From a checkpoint of a small transformer trained on Wikipedia: tied embeddings, 159M tokens.
MLP neurons of a small language model. Each row is named by its layer, matrix (up: input weights; down: output weights) and neuron, and shows model dimensions 0-159. Each number is 128 + 24 x the weight over its row's rms, rounded and kept within 0 to 255. Numbers have three digits each.
Before each neuron's rows, "fires on" lists the tokens most often at its 100 highest values on Wikipedia text that the model never trained on.

fires on: "an", "n", "op", "it", "ib", "if"
L5.up676:130159143131117131100118144147126133159126157095125109129132165130109110129105104126134093107112166142110139181128166107098142104096147146125079158141149125148136140195167122178127132154143107126144127107137159059123134107124131104116136141106137115155114100114101183158129141128111125127136124136148151122123127162099172127145154130157123127157121082123090156095131094091103117168086163112103091124112140138140147106115132078139151097128146120130122102130184178129088144118077143
L5.down676:150114103125107101103129144126111144165110134115101132136095136159063182159156105127139137146137142123095119159102106088123154107174129089165128138123082129128120100123148084148075169123099119099143148128154104139164109164125166127138117088134157119135116118128085109125122151125096150147113162127136139159133126093115090139139132176127137137111096174069135128162148146108101107101157105120115123115092130139111131155133114142134129162145132177148181107126132159140136110130105178

fires on: "ill", "ell", "United ", "Canad", "all"
L8.up669:124110135114107105082130110103140166125134123106103155108116164174160154101097175147150121111143180143114150165145138132113146152129115137115117125143152130132124097134151112118145151101114112112175127090141127097072100142115152144128167078176117141108150143154065123104114144113139127113143110101156147117139131144170142131165138156099128172152115102127118135188115129128134130125133100111116095156119133167180162088110163089077129132121116111090126132117137131110118090088133140
L8.down669:103099102139109144153148163127110138125109144140137142117100118129105154116080133103128165130136107133131121168122151108112103105134112119117140117037139120166147111164105161136145151100122180105091102154121133113123089136144151106140104152152126093167108110107098152142110146148099093093186105149147110133125132117131138190138138125093160143122142107101126114087128137111187114150124117127139137144130154148146132163110133185147182096129148135119070126109137145125127102110154106

fires on: "pro", "si", "Indi", "c", "um"
L8.up208:101065144115101110082110133152154077134128093137157133104133116112186147104122149148157152126128118134100111144106149101108103142139119147094115116163167109165126107169140102124107149162145136120096141144140130118125098117094135128131069097135124130116134116133123163116164147146133093156112132093134165141122070156124123115111097148139102156113135152123126146119152140153144158141105139123099152109149112143137146123114119123162133174169159162147129111116144074094190125164101176
L8.down208:100166086110141169125142129161179114152115067107139131141101145145130152109084143116111151161148115143135155113127132130172097160090121129122113102122073092165140120112122107154107081090126129110120128083128174145148129152125117109109092152100115135110122141072109136099076135126183124126144110139166107152151150116142143155165132120123135121138130098144126153164118101146118131150128146141102159114179140117155145118113152102077132106170155149152114117109117131121135135115107179

fires on: "ed ", "ing ", "e ", "to ", "out "
L6.up36:083128120103120128176137125123142132119083091137115148117122148152083146143117123124144084146152143093132116106177165143146099143129106120183109175129136128118125104112099139104150104123093136129109076123126126141139115132129187133103135167116186099148110167128093174094123140155114128073136163127119152096138132159145118152142137167109084148109128149105163139134151141118068112143101134089122093143142102113150147101105138092149098161115165109124129135142109131134132154137151155
L6.down36:133179148139076108115113131142151105185158136128122156180088096185110135103122104157125100108156095136120103137160159112109131135152105154135106109116143073144122161106105141111161143105157107110141094126129119123116103121079115115136134120101119146129117170160151127154166130129125115148123137112141140157116110117167123099099088101130120099118113111102161114105128127180141099147141155133109141110149146162114086130108140120117119117100141094129186118160183127104174136176131127

fires on: "t", "Gu", "le", "Bri", "inc", "u"
L8.up539:116122124109121158121148145130121093091124164136111120102126103128129110097096162111161097121118157135086123119148115134125138106151107071123104136133107113159141129091122085148160136134099111093164134190129127121131118111141107163143145129157139102116122139127133107132146173154165154140138115079130139134144156131089173099156135119098132170142127126109135129137102114113110168119168141127144101164161178098102156109126165099128144114077156110127143083133152091191117091163123089
L8.down539:132124106120130103096137130130095099112081159096103083131141119176103130152146123131140090147148125139148137113157109126095115133139122109153140146176118091129125131100113158085144137142119112126124118121096101127118116098149117105113117151178152155054161129172101103150139087119182123122118115174128147107141134107160134173109118124153111125164159156133128104154159108126176121114154195123150128101166094125145090121114133150150142145114124103111160135132123152167091092122103116

fires on: "de", "ti", "vi", "e", "ir", "o"
L8.up550:125100094142127112159054139108110158112124131153092156155090139137140123140127133163152121138132134149143163077141126092107120120165139137171118146105117117127121088143121107115168112127124124121142147109099128059159122127095152113120124161127138146116066185149177103160135093113073124132138098150112137153149105154133122115133155127124154134120118173151139107146119139112094112130099161094094146141176175115125140137147100124139162105127120108131146120113149119136121114062117153
L8.down550:128124139153122102137121114091124144089133145133171117119179147092144223113121121130038145163118146131119151088071104093119153210121167152106132130139105160132124126128138120110097099131167154149120136129119119128139141158115151125148159139109150150121158118141144107138082126099122141159138113151117126142138095107162120107102120149118105117117155163168123134141132124111121080115132135112138150122127120121124130123115143081140146086108142113153119107158101086134134136135121095

fires on: "this ", "the ", "and ", "his ", "until ", ": "
L8.up586:150128099109148097098117112112122136127164117164120140138141106124097140136134128138123111126109125072116074132080132101180076131080144153175129140143137159150118096144124133114135153111137148156102128161105110115154101120122150092149105113129126173122118121141119129123157146093086122140119086150117130117127130179100135130102109117141145145108123102191098140143091153126158152084183081115134108169102134124161142139141158146151154139118122140150139087157109135138109078091167135
L8.down586:141100147115153130129127102142162127129154115135134102162088116120152128165151126116132133160099132109144141128163121124067113118113138139117118139121093125106128162118111163157106103115125162108119122116113097123137126140160108108136158157109138113110175130170115174018142114142077143144132136112085140131125059115157129125137136131146132163159110072121117100109154135154153164139115146118129177111115124122173140091105110138129130102158102156095145127130136121138160127140087155

fires on: "Fr", "l", "uc", "ill", "all"
L9.up439:150127127108104082099132121118146129141097106157126109111103134112103100121107171127132145142121151119156138161152154123124095169116114140157133127103133070099089122157084124129152161118106121106156151150165124103111084191146108142152129108125114110141142135128074115103105096175119130163100123102153106115121119100187144111176129112132163160108118100117133156148143102122170152152122100124159109165130175155148091104136113128134165091093135126095121154123102127176134130131127146
L9.down439:068084131126094086157139147073166125144117144123126084126084086135131107145125152128091114147155151140137111144153171140142134134136120117116128054087156167141095146090101153145151152104134139121143115147117130088115133107117099132113093145097110115135104153120140118167114168129151133130113128125139117118128177128112122127154134155124120121116116136150119137152131117131164128187113156143135091179147157154151101158109122168090123119135147108137099108077168117115127163109162108

fires on: "ag", "j", "age ", "| ", "aged ", "at "
L2.up26:152121116129091140118166150141114146111124134103182137086165080153135134158087123101097134127088117135125152149127132136144152089133092138137159095159154110138140120133141114128123095138080135153143092115142147162133123150106115130135177100131132168103124116132092133127144170137106128131141168152134116136126127161094176134121140171123142131173113184141139109133160133110117092079131113127135117077111143110095165106091111113134095149102059136130140138127151170137142143145081095
L2.down26:137148128128130121101135123140152119085112119095118103126081121142126122122115128154141082115137136160147100130106135147088176138141169120109126148116127107108081168124164133130147161135139118150096105116193163135154140119177111133164106157133113156086139157093107103162109114168125160142159083129100117093143172127120127147149122158084152125103105114142102085128132163112149137112123131095137125138166140077132123079133089192087140153114133098123111124137147139144108109137140100

fires on: "ed ", "ted ", "an ", "t ", "out ", "ing "
L6.up524:103116135078143164153131137109127148094088144157148125070108120146087134111091110078134160139140126120189092148140168103135145152121136132141133129140086147123102096144164165149155163115140104112164136101146128147166100089144131155148138188123107083126116123154074140155111151126120116114094170114148102151137124148134131151150116089105107125127144129140135101141149141119124116134123071120137147147106110110121114094154163118124109078139114169105135133123129141131132142126192108
L6.down524:154117139104102152119156169123135149128125124146139131148151120145098112140157094134105105156138076142078118089102142139117104086117070150152125137144137085118153085135117148141161157114133132089115130142129153147085163134154134111085059098105115119116133134093160127057148154131134131158152116141142133148145155106137145155121131110146116144153114132147130126103153122156153173145123127104161128119118128064114109157147165118125081117131141134161137144117188161104118134095123103

fires on: "ing ", "ook ", "ed ", "es "
L7.up444:107113156121112127146128181112146100141104115130118156130057129167118129116135109150167177108155122129151176114199153140146132133124149153130114130130127122145121069088143096125094112109147095144177100091120124108120104111123114144112107166092138097117119149116112133134174114118122169123155161136145149125133135104140118090107164109140122139093134120136131155168141134152098097134129129129101101133122120125139110131111216138132126125119122138099154150067126144144141148107180114
L7.down444:142158126111113162130124139119137100098125089140105149165149107135148168150167141148077099122156115155093123087129110172124114093142148148105065120131148138101104132082117111160158127119101160125117097124100127129099108127111134128167167108144128081164203114128131124125119092124145083082137121110127087148127119149145101141156113113151095124099176106147108099130127134147123154134139117171159138107115145147111137151108152155117123125096136150152178151139152091126149134161139104

fires on: "it", "n", "ing", "ed", "r"
L6.up663:165108134099111124114122145150098125122126125134131126142176147101123128099147146089131119132111173123149100169143137129090169160142147113155097148087117102137129126131127110165160131117135118139137126135169132069143155126104129125159119093117142115159112091087085125155142126180093148121134109150133135114117175099102173171145116079139108151134107118119100125117128090107126087137104152112128110168162149081196156118128127096143116101095163123121139103172123135117133114078109123
L6.down663:137113148110181102121101157133121117116146099095104124141116136130107150123109155128152107127206097108147073144133154094128154120123139115104127125138142140141146142090128113168102138169113158138134163129078132122150114136112111112126136113114104136127169198108135142156073153140100096099105132147119092106164152167094130114093121165151121132141114108108144137125110130141144191159135069140112122105134131140116164144131117155087123119097076119150135135108136130186141127133138118

fires on: "s ", "and ", "his ", "is ", "ly "
L8.up199:090165133122128119109113111174134118091142137110123169174112119098112112115136153149158130134128117090147153100123136133127128134120119081153133143121135116162132154126118159117115141125170128136110124144125129094196104136125152115116117141102081135116081138075134141077146166108100116141161164171150160158094142137120114100143142114159111100135116133135109110152166125131122121137098113176153084106135142121132147128155124126181179135152153131160189150177098137105134142110136080
L8.down199:140154121097116124124144122110121106110135146129147134116113096138107175126133121159137114126134153132168158139106102140127126180137122173123113126130095136126137133150085174125132119124131132158119072145122132150123118149144102122127145165128117098108135146145134104000153132141146160137143094117100111145121134132117091113139105159190129135133118113186112119089136117104130145124120109129109130155158135120099127143083152089142108079128140126134128124115152169123142140149119122

fires on: "a", "o", "s", "ac", "e"
L7.up520:144090150148115081192129138138140126131127118096134168180108115156174119141098145141135097194164109122144156105094158162151069138120106126149140114144111128141122130099101084115093138148138136161155151119123117128191123117137152114102146107113104086121115146170158101119093149098115119101118114112110112106107101112153101138162119127107166141148108140094160139136134091128101112123161129108109132130141125139107148101101119159094150122097137165166153123084147128138115118122153154
L7.down520:140125120130132119118154147100134051165082104158136145061142072081075169144119143116105134099119135114125162146144123083073115105105157138102116113120111131142086108163138138112153110148121139149141153133115109120135156153126151136102143126155141135132130109109124129133125103121106107122142145145122143148140140116111125146141137107197071115123148173123120142131130118139123135107113116143127189140119143175136131167136192092102114132162101128134111124155120153123128142093107173

fires on: "au", "é", "an "
L2.up728:136174133110122096157121159112166136114134158143114107114107161146132139132138139120132135143132102078098049122152124148153125140137149149141122076108136132108172124186119107152118133123150123126178124099142109106136094115127157102104154161100124102122119144109101173124120156160183153136132154189120147094078143112139148107100158145095127152116130134142120141148125103149133126119112095130108155146119085084140120138113087103130103133097152098140120124118167111166169118131117172
L2.down728:129152126080135085130124095104125091149121142154099116105089125160171165116145120162144109133129134127136126134117111107160105151130134180154092096112108148129159138128077140120111103121143118135148165089116137140154071092115136183114153138127107126102120133113129163110111104148164133129136118170121129123114141081135132133136161119113072136121118123120142177132101117142120103102131120126089157105152148134151150177120111113147091125098155109168119126146169072178144109115164174

fires on: "e", "th", "ib", "ter", "ti", "el"
L5.up303:156159096126135136134153127168123109137143156110099106128149135164100138094128112173100130103129163177117159131128172097140155092125110150138109105136124121115148098147157082161175118148105100118122167134123090157130097114133108125130133121112102120157110125124162125182123154075119090104132082131141126171197125132153093106131102100125124116121114136146153115110102112096131131133122141114150112125091139088159177114121091120143138128132170104140186123132106128098085112105100137
L5.down303:109140089148107129129095114116137120131110155104132106101139107138107137161106130103081137153121117104110090127143115104126152165115168108147151125146137131123108146186128132081104114129132095133122104153125099082081152153091173121162113106100149138113133122128172113104136162173095145130154111127137091151105122126161094105127143164133117163135117103125106156137138143073118101105161105130125099107117154144169128180140138118127157109135131157183167154149093148108127168120138182

fires on: "e", "u", "y", "ap", "le"
L5.up255:130146099172128102137139123115103071155117104155145131125160124142125128124125163106135086147121152097116171131159132134111156112135097130080146136150125084103107156184146107165142123127135102104098135112138098126167126172129073135163157158136152158140096132159133175141146122144125111119143115117153115112136105116089150122122151103120102145139127143118112121123105147119099175092186162125076130131150121099058120116128157165129136109106097124130086093156138125150131144098151115
L5.down255:123088097150122115112133136124098128113155146144094129116168133163147168109161112200164091122134146136124113140107153099151138140161147125158103146137136136122154129074111100098149124121116119090142158128099161130118135147086136164117136166127156099091112150162144101098113105097113092129154136157125125094145117111129088112098105099150138143132114133139110077152095152169163147143160146127148104057130163120104141130133116097121120134143112130131162180114153090136118150125142086

fires on: "E", "é", "y ", "au", "ley "
L2.up368:152124128140168118139111089123133117149132147127139153128171131139137121132094158143114130163151113089090063088098101100157154104103114135134133135134178149104145138125135103202140156132134121120139126097163126136105106091099114125147116108165125121102131092105090166146131092147131103133145165163101105089100128126127150141118180106103094119094136141158130140157071119133120121133188141158185121149150134129137105130137120128126151154129188110119138111096121138130143088124119151
L2.down368:107133104113167099148109138163152118144142071095092138140145119104114116137150166121126114108144147099112137113151074125118100101141162173100129151159153088154141104142081167085092129138153123122100173110119159129153105152119122166155154088099133120141134108131117146145109148145145158096161120150135085165143163153151103150148141119106117155106092113147118110127091143134130132134108098115114113093129145107140088121180085152132115124132143097141133122083148113137139152164099173